config = dict(
    n_layer=10,
    d_model=320,
    n_head=10,
    n_kv_head=10,
    head_dim=32,
    d_mlp=640,
    vocab_size=8192,
    activation='swiglu',
    norm='rmsnorm',
    norm_place='pre',
    norm_eps=1e-05,
    positions='rope',
    rope_base=1000000.0,
    rope_fraction=1.0,
    qk_norm=False,
    attn_scale=0.177,
    bias='none',
    tie_embeddings=True,
    parallel_block=False,
    init='uniform',
    init_std_qkv=0.0212,
    init_std_o=0.00475,
    init_std_up=0.0212,
    init_std_down=0.00475,
    optimizer='muon_variant',
    lr=0.00658,
    lr_mult_qkv=0.5,
    lr_mult_down=3.0,
    beta1=0.93,
    lr_head=0.00547,
    grad_clip=2.0,
    warmup_steps=200,
    schedule='wsd',
    decay_fraction=0.864,
    decay_shape='linear',
    final_lr_fraction=0.0,
    batch_tokens=[32768, 65536, 131072],
    seq_len=2048,
    doc_mask=False,
    train_tokens=902600000,
    steps=12500,
    dataset='wikipedia_en',
)
MLP neurons of a small language model. Each row is named by its layer, matrix (gate and up: input weights) and neuron, and shows model dimensions 32-159. Each number is 500 + 40 x the weight over its row's rms, rounded and kept within 0 to 999. Numbers have three digits each. A neuron's up and down rows have the sign that makes its largest values positive.
A block is one neuron, or neurons of one layer that tend to fire together. After each block is what it responds to, as a language model described it from the Wikipedia text at the highest values.

L6.gate121:514484489592461506468510526512493527544500526497530538510473578519457560520546562486570555452523558494464511564513533522441545493477523551560512536547546511497558486527535472433474486449485470508460504527519519529404522575500478564492561488439542534480489477499501473422463494444564490404515466472479510523483478522494457495447483488517532477473455491468448456546522487461481481441480
L6.up121:463499500501518429548499489468545465516445455522486524555543481505542474515541371497491485565495461513395476516472516504491449488552490493473482464501495582555508468508527499427561588519518487576471470508495510506492498496479461413482513502471516423476567448433521470568448482471587504461585488496463562479523520541439541490557496496451437516585484499523555496481532427544454517437389
L6.gate217:507521435542566509418396539551463519443492423591508495483434524455499501524466516570624485485519544528503504548518483593553463454434437520494508492536482463553535513558532515479549539463543530561448480532568509448475487505515430478487484510518520579559446475486481579526437432511488490501482505435476510469533498447377426502535502482466535476488513478527488472522548531587437564540507
L6.up217:491514515507486497540517464533451556561488514552557493525454532553484465491495549517480498516511510553464486461481512506512556487516451527498488513610495535436522534484455512486578453462527494574457505452484490451482517554583429507526538521546493461575472502437483465504529553453496538506473494461447486475534465509487496511492477509485485517506499510500498589477496476525530451453502
L6.gate265:423480555536523440507506459518568426485402441502457556498440532473450491439547470463475524459536478420514500482552581546471485449481480496526426458507560527419492580431514486512515510506446534506532521565516554506531527492485554488583535470421503517573482494416492511537394401438512534490552500427574460545565548516477437511462554481517522497446443488499539523575498500483451489503526
L6.up265:506534496500477514590555481450476492475445418512515504564418461513499475491476424497570492555471501480527481497474555485420498508478428509489516559532535505521479508461521611571542517482481452496540431553494515517524569496553463507488496539464480495527527553489476529519437487525470525444511523444448494493459503489440448510484499570413471428460467471569461494618468457504485576535500
L6.gate301:493502512537528545412458530475448419446532532446512490483503430546503458498479510493532522499483614471509506429467530426498506517477486510497440440515460447511553493579529512517541555500500501416488548444510566536532436502466482479495441586459485513398509523420411515542451529445519519418468463535475474491489495467484461470500494512522456484516517443489548517530478466605419497472486
L6.up301:575547435505502536491424512459592522388441430457488493548459509546478525501474582442494502478508427429461562476531524509539545463516444504409470499538422428457446506568526465518506485521440522552535558436516485452543445469529596561505542528507543437514564499470473502517423518489514456474518546518465544450547489479520475523495529417508596489538513484522436518577571509466533454539482
L6.gate391:472501564524533454493480473491517447530449522469489492539468542447460526471538484488539466527525462464477490489617486532562506518503528466496593463514474445494496528593555456569560488531564470559460488528463505526517526493577535514477490560526441522545489474483463422489453469455538510447500527601426513502553530457433495427484508460545593508542516569488494524518486534584485481482507
L6.up391:494497484485481517535529560463460494498455498508569607557457487473481510507608395504535423464499510515466473479546466540526554509588477437539536479524508551608538499515498513575475477485540484531508503507539461580435507428509519552529477497515478533548504463441490428517517621564479520494538527478424532445483487476477532471509553489484534492498532533547504523463467530457546516479504
L6.gate405:471553461575559525451479491438468474536470527488460565535488568569509537457537583535468501513513468494517462454527492553556444503458512541504482482510535457502479497514546517476520467552483531500463553501475538428524464533412558538567552482519417507499486539505437499534494555471509498453464488508490520499475514489511503473548517572474437493548538512462501496497490497489487498568539
L6.up405:408540497493462534568522603535476506507503526523447511496533508583565559519489518562562546492479512469486483467493504517459516491488488498445581466481444441517443510527583473554530501437464480478472537544553548487539401508465495516568514470564499485519512439485426498572491395478410485490539556452480487443460507512413486447541468468499507472583548480486518490530499511479446464484470
L6.gate438:445503532521576444529534543400490455551405461449426535491564442503523498440620510492516514521552501514504514544504472526526503596448487463507430496497524555511468537492454554537499427483481500529507533551471509486559473483470446530495523463462455525626481511445473582529425511471491565527467460563511517459557495483528477473479540515503499554539527521547495472525507533502535495445486
L6.up438:461579490445484481517489559506482497503409458518452478434543485501498451479498470506507463478479506552498502532575461495510481468510459493538462510573539514516575481509531464449436495569457543487442461509465523464470462539565530447510530432480548535518492458396469497482415491532463539492588496556467506408547469517411513495520464563467476481560533461517493497506551471465509508549537
L6.gate571:546522513513478548531505502568555435468472482377521484468443502493443470517530549508494538461518505456499562540496534481583454470470453482537442503470462483526495515557479470483553530420548518499429519526465444475522516462486482483484505561522468523457596538525512472538462478437515585526494481445448464524534511533487395558539491496439518523453437459502583516522478461519582505446518
L6.up571:541506455546490492455423456471516429500437508463456558516461489465517472506503510516487543533461456571488472491490497461555477474497532460505538548487482513571516474585470521517541443532462485437538355552523494486532514450501460464509519528466520526513534510544518495490486479538507439507480491466484465533461441534507545546501523550536387499464491491491516495610498496431483561548487
Description: Hyphens and dashes joining parts of a compound or name, as in Korean/Chinese given names (Joon-jae), 7-inch, first-person, German-speaking.

L4.gate472:479508562513481485515499469533487475426468519484462427470512489449497542555515498484514481512475508380531494545504434435458522460516455533424434458516527541473565480560571498468479511471493528489535479492485447515544486451544485514571389445613470478530471493443495553469449565447487498522484532480446536537588485474551460507452567520498506497488522456500466553524446486479513497403524
L4.up472:594465546552447546505524480433457518498483481456508437493500466471498490490481442511546539489515546503521493571469459436580541468556416493427502478456470537530467509556516557485494511455481501448486463461552525460504495505575473525547467545416464545509504482472515424475532534571492495480487489550475434528473500471461462500584469518496495502496503473473507456549454467570460493529458
Description: Short subword pieces inside longer words, such as de in decommissioned, s in treasure, er in jersey, plus Romance particles de, los.

L4.gate249:448474507525548476494531533483580444537484522501412513505487575517462565445560509441537532505479544475538458534477593495491566477496454492464496481519576487507495475477464559507448472613457596527418531533512534482567546467492511523514519565474520507484575525502516523524497529472470594560503516458536429484518532519413514490518492524524559476459540524552515554622483450535457456448403
L4.up249:507500509479506534502462508534498497473481521503453479522508444526491468479553508493513488509525489529546526451575486542470495562520496534554486539489550454481559467525503477527537510514485492513548417561509523550537398467558493479499397596549469494534546533528471449509458503462499553561505509532495528489515498491486494450558517449505464439490436510492496522481520490454533523537536
Description: Hyphens joining two words into compound modifiers or double names, as in brand-new, Jean-Christophe, vice-versa; occasionally mid-word pieces in foreign surnames.

L7.gate77:514542498484504541466543516494479504571497478506469522494505506565529599490476540534528580448580471482492503473429553453464465533500527502491517511505555520531526538503559549447488526519493621500501513577443442469606475425488492442490509432508487486581464474497501469575487498453536550538489537577557486526581510533470489585553552461557493490488471461560549499501575502475463510505460
L7.up77:488500508517455484493512529484420458522550505473445412501545516486453462584538496516482499477448461483416490541526469496488528490452508560507453440530495505527428540567471444464521522471557527515477597560484460474493433546520502521474499442552502384500392459514473531518547515464515546475538436517496518557564531433561516519554565560445449495511518463475579435440471440559437503503500
L7.gate202:484604558459495491538517481473531577568419498477512538471554446527572576562558475557484510542436506610553549435478448445486448506500473479539444443529498545507518483499532493539474481532497461492499532399551494472497431456491493556509483474509523548552496441584543479460525534569477508460482503563572487574561529548440474494511462468526504488514507512502447491493474567544483461511511
L7.up202:523486447532562489479526529541537461556523567518507491502560474509482521443515566575539434603470588535507497509460512489514508508458496543519492479432470537475496587528477462470484507447484542458525518523521514443494538511484541486544474503585536542565431505431496549431493581532492464478507543472512400528467468484544508494535505482507528591533506529550490517481453530494434488497514
L7.gate279:464513508566518461518527493496478445579487450483454495472517533559478529503496470511442459521477542478549461479519525510539468462526494481455500516484517565463482484515561486551479482530490529541452515492492544560469442481513456564451630497496521519557343545453556509508470497579479554434434511522492508551452504489547511526518510489419503437434595463468552547557546474557514514451451
L7.up279:489517539493585531515504515537492505555640496591514375466497469491472512465414516532444515492509450517506526490491519455469489513556489538543534434555552526494452446539528487531510436479449542555475418427463552519514472462571464519452511526497470536423553491544404557480470440508481485547496505552458486454532506484453499429474581549519509494496469463456477464546452543476579479471556
L7.gate292:502424487499461438526526511552572543446480492563471445486513570493458472538503476483596445550490448526508505536560479526448474442499458521522474469508533469512536480491494440508514508537527559531505511447463498521452497508492498568464455517510501464465436455504545589529485554493512525483471498489491522481522455501595538494478555481527433517546533497573399489570511531445430422525485
L7.up292:448419492567463474471526443380489575532507475471486501429487472481459492519496486525487467494462517496490531530582532491490542478474543490449551481507524523510543500516524515525486483505522478539473479435460486532455566586512523554512521533448505470429495554496465518532449506422518513542494482515437571553516472467467490498561538513501493591557561439572477537410501540478450449556544
L7.gate332:515477532442512507432509478495564479528582501576512492444507508505480523500415484446538480553478519522472502504569544436517536485470490509461419525465515547486498441434485433437481498501569576479462542498511495505501570468556472501526579525511476545595514542472521518583500570495456577436513545460493411430577458497403492492502525488486542496506531465473529481534511525555443507492544
L7.up332:468478480553519484488502494527522462481519464464483392492513479517522540480514496502491521577474466563535526490540482542509504438472505487488395429539513501467454441542558464441547473490508519520425499540489475442517486534555487545544532465461496486518532551518552457480458518470446484510485513508503463409562505514444559461536464525482468452524491449488413483561473519549514524474482
L7.gate350:437524490408533474530451501494477434491404503520431557489456484516463489504478416526555539491503497510498413511510578543484521555535425486496448488558491511437521567519518485543564510452450482478491447558558504476497584437596437498442556423484576490478513457481522476486424425484496529447523442481487450501530458550485546555499536466458461443503498488532506567529537469463506456488496
L7.up350:441502479459533472535528491488450567534441482426449494553503460478509546557522437550554459495569575509483534556495464448532479489489483466528510519466561540473513473537486429500459502559477545468436463459531523443554486550520456502481447477458460469453507521502504556527527471473499537485498493487528507475568426539451464533539497527510499476434537415557490526511480442507497473478481
L7.gate472:495558437469526460552487477638562462531532524544483454452530536539456491515500500559555511558561465503460537489518480534566544536511553577497451458536506519456491487449512397470522550502427524516443451550488520539500512590427554531468485423457582506453497500583451517520485490480483498442529525499508521540542477504485467515526518463499482509526503533510532494506501512565488516571510
L7.up472:480466447499485498535453511508533555528531483487492524484401516540554538451495496577482543441490445526428529397473523490519511483441410503552504464531474497515444458549455483482516531515518503478465528483556499516523455506531537479475463543474469497438488481454468548474465483541590504506467512473552458516472572498590479500523532495524469487506603537565483493475552410484470511542501
L7.gate488:428560526477530503420447525486427496529508449532464453438578510520448523504539491514581550543579489453484530494486500471534544583524489562510532501548530496486528503517472533501554540483452460535491528506454565491519526468544495547523502509491519471516490470499523510444508498447539476455413420589491467438496533488526526458564528464500533443490472503432512595551579547522431530525455
L7.up488:482470488512498542526469519508415492536473496495517492483487481509455497521561505473441462489476474545548488430531524473577538542461406514529457549487459536567520497516423503515474571484503493473526485615530497525520503477478431486472478481508500449480425467391471525549466478457507472520526498485435506482512485507505409530441498442523470462470483464476511490483503487550533430537507
Description: Score dashes and season-year digits in sports results, tables and league names (3–0, W 115–114, 1961–62), plus hyphens inside compounds like well-known.

L6.gate4:553474512540486575506509470456506410496484574496514527499517505546528509496550592474495504498547506464625524561503455512584513515526522516530540399502422479529524516487469487519510488534542475481571473474511525490520535471532517526501456484433480536516490486498561521530462502561479501506437488522450485527564525496543480516470628496489569419450531523538518493489488517440515481488582
L6.up4:462494489521519480542475514511470541497483595505519526469460499559450550429487532494536462495473520470486509526443459499511502526533571509557483482466453485470472470472466487521486556543484450505514541438505527508396460437510568466532507470431570433531518481511496454477499520529586500532537520471425587513461505448479523455422543550554517502590584500482549542506508520499516553436515
L6.gate38:411573498404506460485500536496536466481393583505415490514486470551425447456526520547509524546449485550472526461515499530548436500586445453543443438508561459507467431521500572493452532498488490574507508576494450432507488515485483479447462488505481501531509466461458554497489463476483545546445513549537510526438460487500452526564526476502498505498541578496447448411463584552441576476468
L6.up38:521537465481506497520523530488465509491506460508510559452430476453540491514456498488487439510416497480565471530492539550509511466528459529447547526456504498551573514486487514571478522500479530521484530477535519456471490475460499484509567435448523506497534521540538519532553403516498517567545536544429530566531572523529463511491543437478552517599530477481547514461530492447568523540537
L6.gate71:559511499504502476528543456483454484429427491547496499521475445522481608476510439480514476455529464485524488512475503488469476534583551458531540475531483446492486509566476543416497538517549488479548506518576494478529487481538493462418481518471534523428474441493493520542478471512523501538500497520492461548474514474541513466398538477488541467602583452490510484485470484433470496407504
L6.up71:566414475445506453469513508501434546520484460543511495535499450570476468491505620428500551528513467502540533540475474568497549464542531518389477487499496556581504556501521512518493506595445500512555568496559474462475495441542501493439550421506517455477473540499475535505550467545563527524543521477523524496474468497481484522545588397492541475470511551488550459516457472477530522530518
L6.gate85:506483487493516582512440532582379492402464535582512510505504454492564566573522501586574523514484464499577490501409477504418432492502477547497438530504491500527485576553560476537498469490500479435468538447540489451433468472475557558539565551566467590461528541469532498523553520503460531525519484516434485488499476519515532430443497488504584446481520494506498488441444509467474462468495
L6.up85:499565538481516511456472471593400524472439484514468488552488424469429484500486499557451514472528509456447471456558445484525487469443509485526545560531492456520570511583553506508466534546545519478491517587494550570496501594534429499530495462524562602525468469500526541433530502582519467502503496497487489539530521516541477473462504459545450436502566456514551580464510513459482553472445
L6.gate146:529507526482553431482539496451500500486471489443476504554493448509468583477532436452474516454552458497566467500542510480498463572592487555513511496548415512518452506495506554541491465471491420525528454523593499460446446544472458491446503478498432503449491489456489542591464515463512470474463512545489504488485487461532479490425543442543482504530491459574507519494479463529511429466516
L6.up146:543503500457500500561474517430440558490438559445490506511463441519553542549436452471546491494586493486465553594507497502427505517460483452473484441568512420498485489540444615441501530552544489495519515458553543418518514523531511490446467503559491599492516457485556543520454565443441452511516472522433489499467487488503439447509512479484481449560531518523468526506451489506499409434503
L6.gate476:453540501505472506491573482543469441454450460449472434513548439550457463494499468507463487556580465458468452483542480396459531479526506428471536504553574478501484471503472550499507508444492519535518543550471494488542516507572417485441535497544436490469551534452524518482518540506498482463563551481501533493546389461512475524452504446511474487520538499544568555501470572538485494514537
L6.up476:494480557501507507466471484563467476551468585485471530521442553467489563445544523473534526558546496481584495450577477480444486497464484530597522497507482568524494491534465556570500572429481560463476527492576531489427550520553601464565545505497444509517554545506563533495439465472483460465498404503589482480475525494520523530471465509524481489573499432515488494537575460519488507536502
L6.gate497:554435470459440424537491476569466471531436536522507536476473496473486580499552513527490514490420498462481502548538544491490548489496525552421497540471611500445458496512486532482522492539525429452549606474516469458524480508555490518416522524512431521447555514481410602522515497473418498512467469442463515490523436472525492456507515450500518473495505443523505498546432464529479533498440
L6.up497:497487472543489489510556470534531494521552468578524550545509554473513480456496496466544536435489496553486427506590512475472548570495532482485525474517535584517505515511419552540579482481540452482522622497526501542487465549509446496526500543471435520458515442504503468557535456526538495430507474513451509478451421427502544490543526491513505513480504503505477524527471492496414469566518
L6.gate558:564468441500513503482457538443482480536571482529510505472548485517561527481542561518503494512520484480479516498511510458563560537552483507471476501495481494411570558516500534559464544500598535464558474519467509429539515478484427560479512501441501574463493469497508592564475491492571466498492617535481437473535497531442448527444492520514504473458551512469525525529509494490498579507521
L6.up558:469530461488577507537526495460520512489495511444538461460497542500507412481518533506438444486477522462533487488494544488474552457485492518514417512495518566486548592547483516541554550523511483485539531509510485501574481499519460508483487518485468476507520506479453515524482414504548551556454554529447469421575534518472493491468515490469508463531515540468472540508511496460485503496450
Description: Word pieces and spaces inside foreign-language titles and names (French, German, Italian, Finnish), such as Meister-s-inger, vest-ale, or the space in Pour l'amour; occasionally inside English words.

L7.gate3:451562538458548538540476504443536564462513503523560518414486503478505473507464483585512453576498526576483528503541520459589530526534474479492434547576476609515504451531536459485518539517562479557538484562458477450532461422523484480535532483467495545438521453486485441517458552542520518452525507504515528495515500543484551406561459453503549450489534499547545513455502466531453541477495
L7.up3:559543494510487476481488465460527533492496504506511567452560456551552472423591429492540457517528467521428506552495513442479480523550544482560478566498480487530510484535466465499558488487490478487461517575495481499555498481477484503480521452496506495489470448472483532581469441508470479472506493468465559411478537515543542486467507563541456414462500517589523490456517500573489520471488
L7.gate22:542552462573533504509493417458447451495545573529587532487474488458543466548520470523519485557537474591477485487538455459535542433498532479542509550473456511528439475476524489553503501492455507561551533469541470497516467513485471514514547504476470594513478625498527430552493525543509568451493440545529498576489508494523437509505434573556568534450546587520469544563528543502577517485505
L7.up22:499527489462491450494508504484507453434481448457521501476524500474483565441468520497588479591507530479489500482528492466483457455521442472510508552469438603475482463456469494565464528493523542504527449466595520440464486503496471539451452499463448414473545536483512435542484551509557483460454464541479543478461525465578484504493521447514484429481499468495477495547585510536523456461522
L7.gate61:504376550460462441526457379483527510499521487505515534490516611512467470513509495459508521588549517485515563485493527465440509452546461510463469471520464469433491446469518425545537524504492507473488500449507450456469492499437547483504511478447468458485426521536567548521502534473439491455441463502507535523482540495417567429493426441475506576505533507543494450550573510534487458498485
L7.up61:486509482403512500574501456475474544478586550460531517373565474516513447514550465583552514556489514538473552477526485487518539503478558498536442485529555554484484511597503505470516533509460429490502543521480473457459489573461447543510483502511487520560531602502534571505558498431530447532452481543483474470547510498497469480473587506466534518507515513504514510509489505575476501557513
L7.gate116:509482484559520515492538436496544552494514561496491524451446518467498530540437503450476553531517512536541495573489488530492545514557527488472416497509458466496398467510539550553495482523562489574500558504505463478518470472444516551531471412530467502510498450510494474470477515464517480501483513574473431474568547485467530585463456572492516556446503540480579488479411493490482544514470
L7.up116:564487507472536512486563506508473501525499437492505556546453475494470505516487465544524543517511443519530453622530513509522505502477473508544491463548477477498479479515503527555423482481533475590560504543518501518487517511562489463524525529449464544435544517464437544497525477467554464463588440502447463498473487497440530482457459517538523496447496468420518484556467534507447481494546
L7.gate238:480512502535442433497542468534479508439513535526501461542473432537552494520526565555457544530474536535499485524482456485564548551555522551460484435576514467442459477557496434505486533487543495485496536500538531454551436479510518520507525462493455479454473463519474469492498497448490440480511524515470499416546507517504536509512481580526546523435448477495580473585485486502542515485495
L7.up238:501549586486564494458504482447583542554442493557504476440455454531442511440487506560449480616516540537430504522480572545464470444518534466564495537486515550529478551484502520534538558474482486500497572521499508544577466415452480450454426503480513537482546529548549502502497471565474448547528493463460469447496510540414501449443500466454473503553471480477509452538496492459502544423516
L7.gate452:471540441530510486527518494461528526472493506538456436554521503532554498474533557492435521502497550498426511486496524545586431511538490510576455435499481462522466532557518529553427549550464451502485581527518485501454540494422479587503464461444441485551538481491538490522486486496535453475516479509569526490515551531490512524522542454550541477479520459522524472469521549624501452520559
L7.up452:480518498482478578551474558519552541530481413568514548540485490440578493474481486424459500538475467512452490425444524505460507471536503500533505447479518571468486520495481512455494488468508404495536527481540584432480411471455492529419538530513481472527466509537526448513523588550486495500457598477487520461487550512488504457532471494538482473472526426489463470562492532506549573503563
L7.gate560:489561480468543469497590470397526467535491506555484563502490524482499571555455532546451427566457430425533531503483483596456540546511506500484566558535563451491520563564480503535507520518500521557472543517558483459428506510465468404605494473488456473512524432529469483501518461496488521539474507526485503439519524406508496507519527438448514453489464541520482524456473512506537426477442
L7.up560:456449563509514455520523616476548477435479549536505447501503503525544535460535440524500483480445471496538448526567497480572508469489429487482462506477442446509482493499452550489540474485550457489501428473546503479537537528436478494484537508479449464498606521456542519506475532448527506466461552516524517501523383521519490524530528551466548604569514549559454490522495557457510541421448
L7.gate591:464524478521572555471478438472486521444482502510473456456453507457481448559450513535454436549473491420473481464462471506499499545507515534499523507508416581545543512495546520512534489439527507481494636553516465509507453429414499510460470541521492506498473458506425550514569441508470460489519566531517497514576461520556445458470477515514512567425597502521480529561527551581561493549439
L7.up591:473501499471515504597477361548463472496459499465503459508520556470494495506550444496524558547472499497404477553510562472494478515487473537533513520487501477445515496496461523461438502520468474388546586470453477496501470504494449485470466462478565555487445556514517441510558525428431501515494453501462496428535488533400469470535482464548547554518502503467458521524504458466517547485504
Description: Mainly the minute mark in longitude coordinates (88°30′) and colons in track times (3:06); also capitalized name starts like O, G, Z.

L7.gate16:506552502513523418581445442505496493483493509506480532481495499465499511527490455501528489464437475468532507518604507483510499513574524559520492444504511527545518511551531504459568538543495453473486550508573450539556524514531542585473520469522458538498507439473499472496608520541470555517488544552505436568545521454471574466503474459495536476574493518502481419533490465441480572429496
L7.up16:544459502508540464469476524540502485506478509458560526554525447502490475566467542500519513492500449442547558472547468577481606504526526432527548549538532451563469574545512536540504522507510542455456440491521459493485422488574487499506465521570444490521467472332494468490583459534515519516486531553395482494467508526528492503470530527512509507468470588536552451487468528469510522509542
L7.gate164:515506533471497399561487505551548429506520542497495450457578499498489617420550517484525478443479546441497505409458467431459438488536469552470502495528559502527517494456530562433470530493510524481534517518533463402529507580430525467500466542496540560540534505519397513484441494509476543442495541541442466542459494496468563505473488513487521542457493457472532555425506519518512503404513
L7.up164:536467514521440471453543542481482480521547604547510396506537489425532587534536516584517503440450534541543549535627538555456548447475515526460533550499478460565469477530436520486443547512460460529490481437469558447558513512508556483474431514514490559557523372512490543518490533531524493484569535490474509474530475472561476483495577495439470439538453498452563544489513525547507470475480
L7.gate500:565474482464462446465512459441422481441425493503537559457483577510481459507481509474513521497470456558477536483524521444465584482468435492529529474496524462529485534549548500557459550505479562573449467562540479468488453487504507456526496495483476519448540416480491527497560521552461499458414449518456586492532470454559520490532519447520492455500472528551501508520491548500524436439476
L7.up500:502499566500455496496415460512465510526513551486532498476425487480624499529454428468483553439486485482465511497509487402518482468524466469500476540544457522566489493502547551480505540523526484531502474512502531548416505458514423534482474452413553425449486486503490499489488522539490487448495474507466519555485452504561372502536512439525515546526467439517531487512508482508463511474512
L7.gate550:454452534501543463501574571461476488524495549476431529444480546446489558529566474479538482451489544483500579556487550503531577459539482509505497501551443482491480568533513505496569490500464496512512540533454551488514515472509436489534514440461517507495465483473498553544509457435573506431486599510490498463534459480486526484484558524507495531455527464536502526523501535441521420509450
L7.up550:464509456482571496500537449531560525445451555605464513573489502441454549463471505534476529521512501434476458520474493543479478563474519477520459466545536413496511482578495519526453483557452513533450477452489523373496444475503506488492509542478465525557427483566486488564487573476538489517503494541507545482533454504514519477518511441476459514466545524551512584508507452493493476438552
L7.gate565:517512477470534524519432461450443461569518411553469442463493446577498506467465381563519506531507492492526487488475532455493563574547556470474507496527498487482589540477540527514503501460506516500472483459571501554539576537488488504475477537494457541512457446512507476483524513470506533490504545457430456494518480541468538499438489478502479455550507472429544458503474527461405486457498
L7.up565:432466453571519492458505527424531447524518444528444521441490490483501505460472459486481496533548464504561506476502491466519424452492507531491454519527437543452513481462471556552513486527566484516461498493522489569503521531468537443523547512461508521481433481478512479522515495556443441465531519516488554521516439555499532521496448493452486529491468538474499486513488543504475499505518
L7.gate621:474516521474545447514494512449519477520485440529469531529469468554510541592546440469499508454504519509465477424552548546411464568494499520460496456470485466496491499470480507443528489471544444556503484499569489481476512447431462554523453487485507482441452437488480552565559556454489558499507560507499515557524509480544495439416561556563503482495546453522525494480510535499540534461515
L7.up621:531537550463479491516524441457513509459507482443494553433528459494476555504482517598459452538544510524577518467484508518469480589598513445527506492497567439501478522453496527461534450430494482508595494512499471430459509454485482520493496501391539611436510503484525504508492495523577529496472491483565534470492478536470559450512491468518525518433521440499449534473514487473504565415448
L7.gate633:553524474512516468541483533464482428504442478484524535460557524451503549478490585489463572485519526503480493474529484409474542580508560538503428460517517519504480504512448524506491455422494458450548513502459503472494500457459506512429529521469491552507485523481513565473474581517476519588501548496462540439464430470596499400530506490560515583473516480535528490513457463558479525517525
L7.up633:498511484515534588469498488592493449539543465483438546501511514522470511492434552475500478545507469492549475495503522492524493488525467448555481375457501540480502409571450464470516495464457550560525534565476444442512504432520468495479491388518457567557444503633483464508561483539468540447496531563515524418585507496561474486451514475475502476511516533489493499544516529452481495466505
L7.gate638:535474478459475468520577386498525484450451493529365462423468497476552497570453445495504567543521537454515490496527510453466438457497488498480438566472510539468461523443579586478505512519436539473517454524484575528475525500488503509589528553487517478463490529526480529458541511573484506615515508515575569543504532509507515492463470519487531462524561416505561472519554430559490471517492
L7.up638:500517505552541454518546507475514433531486441560492557517524512541481527477546496511479490509509428503464523465505436543529583502541534584551511534511498546520422395537494456491484509511536494552526462519546503468429472555510518584459508514540487527411505467516425538454484484459557457476500557533412449522457466493473436485546477567551480528457538558539479525474502520449488533446522
Description: Word pieces and function words inside foreign-language names, titles and terms, e.g. "de" in Escuela Nacional de Danza, "für", "Die", "-ori-" in Kunsthistorisches.